{"head_dim": 64, "norm_eps": 1e-05, "steps": 14222}
MLP neurons of a small language model. Each row is named by its layer, matrix (down: output weights) and neuron, and shows model dimensions 48-143. Each number is 50 + 15 x the weight over its row's rms, rounded and kept within 0 to 99.
A block is one neuron, or neurons of one layer that tend to fire together. Before each block is what it responds to, as a language model described it from the Wikipedia text at the highest values.

Mid-word pieces right after an unusual split, such as Prefe-ct, Pacif-ic, Tw-o, and symbols after numbers, like minute marks in goal lists (39') and p.
L4.down89:63 54 28 71 55 61 73 82 47 68 70 64 35 70 72 44 45 66 52 71 66 59 55 59 48 50 39 55 34 52 85 26 37 50 22 55 30 49 60 45 31 47 66 49 63 38 65 55 51 61 38 55 56 34 26 41 44 00 48 27 78 35 55 43 40 83 71 45 51 56 44 60 71 54 44 49 52 55 40 28 27 71 49 40 47 80 56 39 52 39 61 54 25 60 52 39
L4.down448:49 54 56 63 38 41 57 47 63 54 54 52 81 60 49 68 00 29 71 31 46 64 47 40 59 51 50 60 98 77 54 51 43 29 30 63 50 46 48 64 48 77 28 40 45 56 44 57 43 29 53 52 65 51 49 51 30 37 42 69 61 84 29 75 58 42 77 50 50 28 45 28 45 34 72 28 25 40 59 45 50 42 64 90 32 77 59 49 64 52 52 41 32 47 51 54
L4.down814:60 63 38 34 69 59 59 54 23 59 35 33 62 30 56 84 64 52 48 64 32 82 72 64 28 45 46 51 09 83 47 43 33 16 29 50 61 55 62 50 48 55 56 71 42 56 45 46 52 49 72 52 51 64 49 24 56 20 31 49 44 53 63 51 48 42 54 42 65 42 40 30 57 62 54 30 46 36 72 65 61 68 53 30 39 35 45 66 39 40 41 26 61 73 20 68
L4.down1090:54 59 65 44 27 47 53 55 57 71 69 42 69 13 86 58 52 67 58 24 46 15 65 54 50 61 76 48 55 41 87 15 30 43 21 42 47 67 61 22 64 31 67 54 13 56 48 34 36 41 65 62 55 45 42 62 29 65 71 54 46 57 52 65 48 48 58 45 44 30 45 47 32 68 63 58 63 64 49 28 74 56 25 53 60 61 42 74 65 41 69 56 77 47 65 67
L4.down1153:33 56 47 39 54 63 41 37 19 60 37 54 79 39 44 42 73 49 36 44 27 57 50 18 24 32 61 49 58 48 47 34 45 21 47 45 45 43 53 22 44 45 78 52 20 61 59 55 57 75 24 37 55 51 61 71 17 39 29 35 61 10 44 49 52 55 60 56 34 78 56 53 35 59 80 53 77 31 23 97 59 32 24 69 66 66 69 67 38 67 45 18 40 54 48 37
L4.down1260:25 51 38 41 74 56 22 61 37 52 49 45 68 51 56 43 70 28 55 50 51 49 41 44 38 61 64 49 58 66 60 35 30 33 41 50 50 46 41 44 33 52 31 55 94 67 56 53 45 46 44 50 73 62 46 69 72 45 60 55 29 58 27 31 62 39 71 61 30 44 25 47 48 53 64 32 69 45 08 63 47 52 28 60 37 61 33 39 41 55 47 55 60 37 61 10
L4.down1271:37 58 60 62 54 32 45 35 59 42 56 59 68 48 44 45 34 31 47 30 43 52 49 41 47 46 63 43 78 44 38 65 78 41 47 65 37 70 50 44 42 57 47 34 60 51 52 31 41 41 41 56 56 90 53 65 39 51 35 64 70 20 69 34 49 62 32 55 33 59 50 46 49 57 52 49 23 50 46 48 44 57 26 56 48 45 24 75 52 28 33 36 49 34 66 54
L4.down1345:40 49 65 40 41 36 37 43 67 54 35 37 63 37 74 54 83 34 42 24 38 45 64 50 40 58 84 41 61 50 47 43 58 57 72 39 79 44 40 15 59 59 43 43 58 39 58 17 35 32 30 43 36 46 58 26 41 42 64 42 48 58 53 61 63 58 62 56 61 85 55 69 39 70 51 31 75 62 69 18 45 63 37 59 31 55 67 53 51 46 47 23 68 52 56 61

Subject pronouns and articles opening a new clause after a comma, conjunction or "that", such as "since it", "that it", "As of the".
L6.down894:62 61 42 92 45 26 50 41 64 39 69 66 45 60 44 33 67 58 69 64 42 61 65 39 49 81 68 40 52 52 60 71 27 32 38 24 63 38 46 30 42 39 27 52 69 39 26 61 45 53 47 56 44 55 60 74 30 66 40 53 39 18 55 72 43 47 44 49 37 70 51 39 19 62 55 54 36 54 47 46 51 29 26 66 44 38 61 55 62 56 38 37 45 63 42 51
L6.down946:60 32 43 33 60 36 38 31 39 47 59 28 55 58 47 48 14 25 52 54 48 36 42 46 58 65 53 52 44 55 80 69 59 57 49 39 30 56 55 34 45 48 71 43 44 60 61 52 72 51 54 59 70 53 29 51 24 36 64 68 40 67 30 56 50 65 58 48 59 15 48 69 26 43 36 09 53 48 85 45 62 66 65 78 55 56 37 59 41 50 47 42 57 54 61 63
L6.down1368:40 59 29 80 45 27 60 15 35 33 59 78 70 58 38 39 33 25 37 59 23 22 57 64 73 50 78 50 41 39 61 61 46 56 52 65 46 62 43 25 70 53 46 61 40 61 45 21 57 40 38 39 77 57 29 59 51 32 55 67 37 57 52 35 49 51 72 56 45 67 60 40 60 33 68 34 72 34 63 59 79 33 63 28 73 59 52 70 64 35 34 43 43 51 40 51
L6.down1786:61 49 56 61 39 62 53 52 56 85 47 55 74 20 50 61 64 54 34 23 78 31 43 58 27 46 55 37 43 29 58 35 55 58 48 63 56 32 39 26 56 43 33 52 39 53 20 38 61 50 51 82 77 72 23 67 25 34 57 62 58 67 70 67 46 68 65 76 34 58 53 38 39 62 48 57 25 47 45 44 44 82 55 60 64 60 66 49 48 42 58 75 55 32 25 45

Space, quote, bracket or word-piece tokens opening a new sentence, list item or heading, right after a period, line break or "==", e.g. " (Note", "== Career".
L4.down16:55 53 40 52 39 52 42 51 72 51 57 72 59 52 39 58 33 68 64 71 52 63 62 67 42 65 70 60 51 54 39 58 50 53 58 46 51 31 21 56 40 77 61 50 36 22 37 43 53 36 45 40 77 21 48 70 29 51 45 50 64 57 32 35 34 66 47 74 57 28 45 47 58 73 65 43 44 54 60 37 18 71 45 44 42 56 51 67 82 55 30 42 22 48 70 27
L4.down167:40 56 58 37 67 51 52 50 42 44 35 33 56 56 46 44 42 55 36 54 51 53 46 78 48 41 65 27 37 57 70 66 38 33 77 51 30 17 57 33 17 67 45 45 51 25 58 78 23 50 48 55 21 67 66 75 06 26 59 47 56 63 69 39 51 53 39 47 57 54 55 33 57 28 46 31 61 59 66 68 46 68 65 72 57 35 75 61 40 41 74 68 45 63 63 38
L4.down682:41 50 51 29 61 34 44 77 59 95 40 62 54 35 64 67 75 51 52 39 67 38 40 29 55 53 54 61 35 56 38 67 51 32 60 46 29 28 67 65 44 52 60 28 47 27 75 59 51 48 90 79 56 55 48 38 63 58 53 21 39 49 44 56 49 76 93 57 27 19 59 48 54 25 35 48 63 60 49 74 63 45 46 45 72 61 54 65 41 47 86 48 47 83 59 23
L4.down689:53 27 60 65 36 60 47 60 48 70 22 44 29 38 68 28 46 52 32 48 58 50 47 44 53 44 32 40 41 67 39 67 65 53 17 36 57 40 50 31 56 49 29 15 67 58 60 28 49 51 73 50 57 31 69 42 69 33 69 43 53 57 49 39 44 36 54 38 42 52 44 55 46 17 19 27 77 58 53 52 63 62 34 64 37 42 44 56 60 49 29 39 51 48 58 42
L4.down895:39 35 38 55 51 44 54 68 66 58 39 36 53 56 27 27 55 59 23 60 47 40 58 62 30 79 61 48 50 71 34 43 67 40 50 59 58 48 23 34 31 61 33 40 47 59 31 62 66 37 72 61 53 45 67 80 66 46 67 57 63 63 37 56 63 24 65 48 41 65 63 77 28 23 60 51 46 45 43 69 58 50 37 56 31 38 79 44 61 48 43 48 32 34 38 42
L4.down1004:42 25 54 47 54 60 57 15 55 39 33 49 49 59 71 54 61 50 54 56 44 39 60 73 32 47 48 45 42 52 70 53 59 24 55 58 54 45 54 48 60 55 48 16 50 21 68 59 57 29 67 28 57 55 71 53 67 70 52 24 38 48 48 22 68 50 41 30 35 42 85 56 55 67 36 61 15 59 60 66 54 48 51 43 35 59 53 64 57 73 53 55 40 89 62 10
L4.down1052:64 34 71 10 40 48 48 64 64 69 57 60 49 32 48 32 52 64 43 38 66 34 62 39 55 46 57 50 60 35 80 32 37 17 71 71 37 30 38 62 34 20 40 44 51 74 52 54 46 45 58 13 42 62 49 50 85 35 51 32 54 44 54 64 80 71 30 52 67 37 54 54 52 39 48 57 47 34 53 83 38 50 62 40 42 54 56 52 37 66 28 44 75 75 56 52
L4.down1659:75 56 48 35 41 68 52 43 54 50 44 55 46 48 52 54 67 53 41 20 42 45 34 58 35 39 57 11 72 36 39 54 38 79 49 47 38 49 35 57 50 59 54 37 67 30 53 35 67 41 42 52 55 50 23 60 49 44 28 32 51 37 62 41 54 55 62 61 17 40 33 17 60 31 48 76 71 55 30 51 45 59 21 34 63 43 28 47 53 56 67 51 41 42 38 30

Short word-internal pieces inside common words split into several tokens, usually just before a suffix, like reo|ri|entation, reco|ver|ing, repla|c|ed.
L6.down55:00 28 80 64 54 40 43 53 58 45 16 67 77 54 52 47 51 53 34 46 50 26 44 79 27 35 51 66 32 77 46 46 34 72 18 36 78 49 11 45 65 28 55 72 41 51 43 40 63 57 42 51 59 41 73 63 29 48 31 40 58 65 62 74 61 65 52 34 48 44 26 50 56 28 33 58 39 56 84 42 40 38 47 59 51 20 75 57 43 53 64 58 63 47 51 38
L6.down422:46 30 54 41 56 52 54 61 56 48 29 66 46 49 22 38 49 58 70 16 39 72 30 14 26 69 52 58 62 88 25 24 54 53 09 49 51 50 41 49 25 45 12 78 39 43 60 29 33 56 32 32 67 36 18 56 37 76 48 46 45 27 68 50 40 69 69 39 72 46 51 18 49 37 70 34 40 41 44 48 62 33 52 48 63 52 55 45 37 38 51 46 63 54 32 50
L6.down1431:44 21 67 26 43 54 52 86 36 48 35 71 41 68 55 45 39 76 46 39 67 64 49 55 24 54 46 47 41 33 56 45 38 58 38 58 68 33 37 47 37 52 55 22 41 50 32 40 29 41 75 83 59 55 35 39 65 58 36 66 75 67 60 75 41 62 50 37 52 43 61 41 29 35 57 55 53 51 44 61 61 60 67 72 57 37 64 42 46 58 33 30 65 48 40 49
L6.down1707:36 52 51 45 29 32 46 84 62 57 38 89 42 33 54 63 59 54 74 26 66 59 52 58 27 62 52 39 29 31 29 23 34 24 45 59 56 80 56 57 22 65 65 62 32 74 50 69 63 55 39 62 54 53 54 71 54 89 53 62 46 58 18 58 21 54 46 65 56 38 48 51 22 23 61 27 47 42 57 62 32 51 43 61 44 58 54 52 40 61 37 71 42 46 50 46

The apostrophe in possessive 's after a noun or name, as in Qatar's, Manuel's, the school's; sometimes a mid-word piece inside a name.
L6.down615:52 74 33 58 41 48 62 50 76 70 25 53 29 48 44 48 48 33 55 48 40 55 24 49 70 49 59 64 70 68 48 50 22 60 45 54 55 61 51 50 60 57 51 48 67 51 48 87 57 50 56 52 71 44 72 68 78 42 43 64 73 60 70 71 41 24 40 66 41 39 40 54 52 40 60 56 49 31 33 56 42 46 38 38 40 22 41 41 29 39 50 48 66 65 31 29
L6.down1161:48 61 77 72 34 52 54 56 46 63 46 54 90 44 44 81 74 49 54 71 40 55 45 50 41 49 57 72 32 73 52 47 61 69 41 50 36 46 57 50 57 55 46 46 49 22 47 42 42 63 72 62 31 55 39 56 66 77 62 41 43 51 17 54 39 45 50 61 49 66 57 74 50 56 62 39 49 65 28 04 28 54 68 24 50 39 30 39 43 38 66 47 44 59 38 59
L6.down1162:29 44 70 23 49 65 43 67 49 63 53 39 36 81 47 46 60 47 61 56 39 35 29 32 58 61 46 20 27 34 44 68 79 73 19 35 47 33 64 42 36 34 25 74 49 35 54 46 62 22 44 55 54 59 54 60 37 41 30 51 48 48 54 58 53 43 88 60 26 34 44 48 53 53 57 54 86 53 58 66 56 70 32 47 60 42 37 32 68 40 57 33 30 29 36 59
L6.down1577:33 78 57 46 48 58 40 47 62 51 45 70 48 81 41 45 65 42 49 53 71 48 38 55 58 27 31 48 44 59 30 41 38 69 44 75 31 72 43 60 66 75 63 30 35 32 66 53 58 54 65 42 51 59 54 45 55 28 74 37 57 65 42 52 67 56 37 45 42 41 41 47 30 64 65 54 61 40 53 37 36 27 74 66 37 56 49 52 60 28 53 23 30 21 38 29

Separator punctuation between digits in numbers, scores and times, e.g. 01:00, 34–9, 27.2, 45,000; occasionally a mid-word letter like s.
L7.down143:48 43 64 59 41 35 55 69 35 64 78 25 60 43 54 59 64 70 38 55 68 39 89 56 61 31 36 71 62 42 83 43 55 33 38 36 43 28 72 52 49 27 68 51 37 37 47 47 19 55 62 58 54 48 73 63 48 48 23 65 34 37 40 47 39 22 41 54 38 62 42 60 89 45 73 52 45 58 56 77 44 32 71 55 52 53 57 89 59 46 77 49 35 40 45 53
L7.down1026:54 61 45 67 43 49 62 44 52 61 47 48 32 47 32 35 35 46 51 71 49 40 65 68 46 80 19 54 52 88 54 33 31 66 59 68 48 42 34 40 31 77 59 59 41 44 48 49 27 40 58 69 61 59 31 70 34 32 47 72 61 71 37 45 76 34 25 56 21 31 47 49 70 43 64 32 53 49 55 56 41 40 36 43 45 47 57 69 88 27 73 61 47 39 27 52

Short subword pieces in the middle of a word, often the second piece after a capital or short prefix, such as E-le-ment, E-ar-l, Né-g-ritude.
L7.down313:40 50 59 36 44 65 35 36 51 84 36 18 26 53 62 77 47 29 44 55 20 39 60 59 38 50 50 46 30 59 32 71 37 41 58 51 71 61 44 35 36 65 74 56 52 37 72 55 66 37 42 40 58 28 24 40 48 31 61 44 48 64 65 50 44 49 55 62 62 45 51 41 24 67 37 50 84 74 44 49 38 32 68 69 41 55 63 49 26 61 38 45 54 29 60 46
L7.down1131:59 43 52 46 24 29 50 88 36 36 61 49 32 53 70 41 77 40 51 36 37 42 41 62 59 52 35 59 68 52 57 67 54 28 64 74 50 24 79 57 35 42 66 51 73 29 58 48 78 64 21 60 25 64 38 51 37 60 49 56 27 55 57 48 44 50 34 55 58 49 58 29 49 55 66 53 37 64 46 49 41 26 47 67 24 42 41 39 56 73 62 57 19 59 67 61

Second or later sub-word pieces of a common word split into short fragments, strongest on the n of ear-n-ed, also al-th-ough and al-mo-st.
L4.down44:46 48 56 41 30 58 61 43 38 44 30 55 53 74 31 51 73 39 45 71 89 60 35 62 42 51 38 62 59 55 54 65 58 56 73 64 73 21 57 64 71 41 40 26 64 61 61 42 36 22 45 58 83 61 43 73 45 47 50 41 10 27 50 65 35 56 64 55 64 53 54 53 43 39 30 63 18 38 42 52 54 63 45 43 55 48 48 63 51 43 49 53 54 16 50 72
L4.down217:46 48 72 35 79 66 45 73 58 67 46 23 48 44 28 47 78 37 32 29 62 54 78 53 58 41 41 25 43 60 62 64 28 58 65 74 48 48 11 49 55 40 50 67 56 36 68 52 27 29 80 57 52 48 58 48 69 58 55 70 80 69 85 50 34 62 76 66 42 42 48 56 55 57 39 49 70 58 61 40 66 29 74 93 47 50 32 59 45 58 26 23 48 51 38 05
L4.down300:40 35 51 24 28 50 66 68 57 44 69 67 73 22 63 61 15 67 57 25 59 58 45 33 62 56 52 50 66 38 51 24 55 33 43 53 49 46 32 61 63 66 41 46 48 58 47 44 76 39 44 74 23 30 61 24 46 46 42 26 51 66 34 39 66 68 63 48 16 47 62 50 40 73 62 21 74 18 64 67 39 60 44 36 49 41 57 67 47 68 40 37 41 51 56 64
L4.down444:46 50 43 60 57 59 80 56 32 66 45 64 71 42 62 53 62 30 42 23 61 48 45 50 69 48 64 54 28 42 36 18 32 63 20 39 38 58 30 59 71 79 66 31 86 86 39 67 51 51 75 35 38 48 39 40 50 43 42 28 58 39 44 79 41 78 47 56 59 41 55 41 64 22 41 76 68 50 32 41 52 61 40 46 79 58 39 55 56 42 31 60 55 64 56 62
L4.down584:33 33 54 71 22 65 75 52 47 53 60 77 75 41 45 67 70 72 63 34 32 71 32 58 33 66 38 34 47 57 47 76 73 63 02 31 68 61 52 51 67 38 74 39 47 24 64 41 76 46 65 56 40 42 53 23 44 54 30 38 77 24 46 67 39 48 37 31 56 75 67 87 44 26 41 46 67 54 54 67 54 72 32 39 40 65 45 49 37 85 54 57 62 68 44 56
L4.down881:72 40 47 54 65 36 63 51 86 56 41 46 48 60 48 48 34 50 37 62 49 94 51 58 29 51 25 56 43 35 38 56 23 61 52 81 19 38 50 38 47 38 27 60 55 54 32 65 51 40 84 63 61 51 35 46 69 57 47 63 57 53 60 47 76 50 77 49 38 61 27 32 29 46 62 57 37 50 37 53 12 55 26 49 67 69 66 38 39 73 60 56 58 29 75 63
L4.down1314:56 64 56 48 28 64 37 70 26 64 46 45 64 33 61 44 43 47 45 43 40 48 57 61 50 55 49 20 34 71 52 70 17 55 48 66 62 68 43 60 44 72 60 33 52 65 52 53 48 54 31 29 59 48 28 44 43 27 48 38 55 58 71 51 27 60 52 50 36 36 55 70 29 39 55 64 53 13 47 64 52 32 45 27 45 68 44 31 33 57 56 26 50 64 65 63
L4.down1465:31 57 56 77 36 91 48 25 57 47 31 22 57 65 46 77 62 28 53 46 70 24 78 56 31 52 49 48 24 68 39 64 30 54 31 29 43 62 50 49 51 59 45 09 68 47 45 46 77 52 38 63 47 43 23 47 58 55 32 29 66 48 47 50 71 21 58 39 51 60 41 45 54 45 45 45 49 73 70 66 54 51 14 83 49 55 51 71 66 62 63 46 48 62 61 73

Short word-internal pieces that continue an oddly split word, such as whi-ch, warfa-re, refu-s-ed, Bus-ine-ss, ho-s-pital, often inside common words and names.
L4.down55:36 44 52 68 29 42 43 69 58 76 40 59 31 66 54 43 61 52 49 74 57 59 74 42 53 55 57 42 26 51 58 51 63 50 69 44 65 45 49 52 20 43 36 64 66 59 49 48 75 61 51 26 52 61 23 69 45 45 41 63 62 34 52 64 52 50 65 14 46 83 56 51 75 60 59 53 50 35 55 94 65 51 27 66 55 67 63 57 53 33 36 51 52 12 51 37
L4.down129:66 19 30 49 33 52 28 46 65 43 65 60 51 46 39 38 51 52 33 46 45 42 53 73 50 47 41 33 40 48 59 59 37 49 32 46 78 30 54 44 34 57 59 48 70 53 51 56 44 64 60 70 58 47 35 64 58 47 33 68 51 58 63 53 61 41 72 35 36 99 28 59 61 65 37 40 45 71 35 31 48 60 54 63 28 45 46 52 51 46 58 34 27 60 47 59
L4.down325:31 26 76 25 38 59 56 54 48 66 55 48 52 24 47 67 55 41 63 24 51 40 52 58 26 55 35 22 32 73 81 48 62 52 30 52 63 76 68 31 25 60 32 31 51 63 70 32 52 45 54 29 66 54 55 44 54 60 51 63 63 37 44 48 43 43 72 25 50 32 40 46 42 39 34 49 47 56 48 42 76 43 51 48 27 72 55 50 26 72 23 48 60 41 45 66
L4.down415:42 99 43 47 60 49 57 67 44 60 64 73 63 37 53 48 71 31 43 50 51 44 36 80 11 58 49 36 35 64 61 42 56 66 33 57 47 44 46 55 43 30 46 48 69 55 43 57 74 24 46 36 36 65 54 38 68 43 49 47 67 28 76 52 41 58 77 50 56 65 63 36 79 46 02 77 26 59 35 47 35 67 48 49 34 69 58 49 58 24 42 48 53 46 46 93
L4.down489:38 33 43 60 53 54 44 77 68 46 43 66 59 40 47 61 49 56 47 49 59 44 65 53 60 33 29 42 20 55 45 52 32 48 53 50 75 37 40 37 09 47 46 40 83 73 41 38 39 55 43 32 33 51 34 37 61 30 40 47 69 56 56 55 38 14 59 78 42 59 25 38 69 55 63 43 42 76 29 48 47 52 27 71 46 45 44 47 62 42 51 24 45 31 54 61
L4.down888:19 56 59 53 65 49 69 42 49 58 55 57 51 36 36 47 56 32 46 66 38 61 46 79 52 48 53 68 42 45 80 29 48 31 61 70 39 45 48 48 00 44 51 40 38 34 51 56 46 53 42 62 31 54 58 40 62 32 34 76 49 51 21 49 56 42 67 53 70 28 47 36 74 62 22 68 47 62 37 55 41 55 59 37 52 62 42 23 61 43 38 47 60 44 60 37
L4.down922:55 55 69 59 73 56 44 39 52 52 55 75 56 60 43 20 37 35 17 63 37 49 59 59 28 32 39 39 66 22 44 29 53 50 51 49 53 60 69 45 39 76 63 46 54 48 51 49 75 52 27 59 74 45 61 70 30 78 86 04 61 67 73 48 32 53 51 66 60 58 28 51 40 71 09 50 54 48 62 38 58 45 54 72 19 59 87 64 76 51 35 43 34 54 69 60
L4.down1781:49 66 76 33 40 73 60 35 59 41 60 43 18 52 41 42 49 48 53 45 62 74 48 53 63 75 42 16 64 64 54 53 44 41 59 24 59 51 52 58 40 52 59 10 24 64 36 55 45 41 61 62 27 57 37 27 52 56 50 34 49 65 72 49 81 28 43 49 55 79 42 57 63 54 46 15 20 55 64 75 20 48 64 60 09 38 62 14 69 51 61 55 57 77 54 44

Inner word pieces of multi-token proper names, especially after Lo, such as Los Angeles, Lowndes, Leyton, and of in Museum of Art.
L7.down326:61 62 39 57 50 45 56 55 67 46 58 56 67 40 39 44 58 72 68 32 45 54 57 73 25 79 54 67 34 60 65 52 48 58 55 61 81 53 24 37 33 61 29 54 58 46 59 73 53 30 38 27 69 44 39 57 47 44 32 65 39 58 29 41 46 26 41 59 29 39 62 43 57 51 44 57 43 60 59 64 36 77 31 53 45 45 30 63 66 40 39 36 23 38 36 73
L7.down744:38 59 67 45 77 69 88 38 32 49 63 02 37 54 43 68 59 43 27 49 60 46 46 60 24 75 25 59 50 39 63 46 47 69 73 64 54 39 30 41 51 59 51 61 61 27 11 28 65 64 74 42 59 46 35 63 54 53 52 57 58 38 65 69 33 61 34 58 22 40 62 52 51 53 44 37 46 50 64 48 71 61 74 44 21 35 39 26 53 46 55 28 52 69 64 67

Second pieces of words split after a short start, such as Ear-ly in Early life, E-mer-gency, as-s-ets, and phrase continuations like As of and as well.
L6.down439:44 59 47 29 49 44 56 54 53 47 51 31 49 24 54 57 71 42 29 71 49 41 51 78 44 57 76 61 51 43 54 21 33 66 27 31 44 30 43 62 65 14 66 29 81 56 75 61 46 59 51 59 46 36 84 46 39 22 38 62 41 65 64 36 63 58 55 87 60 34 39 68 31 65 57 63 62 67 44 39 52 32 36 44 69 62 37 44 45 56 49 56 50 21 41 63
L6.down1112:69 66 56 32 74 39 50 73 55 24 39 27 33 57 44 56 60 70 38 56 65 24 68 51 50 54 69 33 66 66 42 40 59 71 56 43 35 54 20 41 59 70 46 32 20 57 43 32 40 36 46 75 63 28 55 52 76 54 45 26 38 35 36 63 17 64 34 43 45 64 66 59 71 84 75 41 25 37 74 40 61 79 60 51 18 54 46 53 47 76 53 47 37 88 31 35
L6.down1156:26 58 62 56 56 59 39 47 19 58 57 84 77 33 70 37 35 62 74 70 33 62 53 31 48 63 52 42 53 61 29 54 57 59 43 48 50 35 35 71 45 49 90 49 44 45 41 37 55 48 48 52 62 36 29 45 01 64 24 51 52 70 71 54 58 31 53 35 50 42 62 65 26 63 39 23 55 39 74 45 38 55 28 45 71 42 34 36 46 16 34 40 41 43 49 59
L6.down1622:57 49 34 65 52 32 31 33 64 80 47 43 59 44 42 45 43 45 07 56 55 44 38 22 41 48 62 63 46 33 37 39 61 13 37 47 39 43 76 25 43 82 72 42 50 42 46 28 27 66 60 45 42 61 45 56 24 68 44 62 54 43 46 40 19 37 84 35 63 53 40 57 47 45 64 62 55 47 50 22 75 44 25 53 64 63 60 56 49 57 62 66 43 75 56 52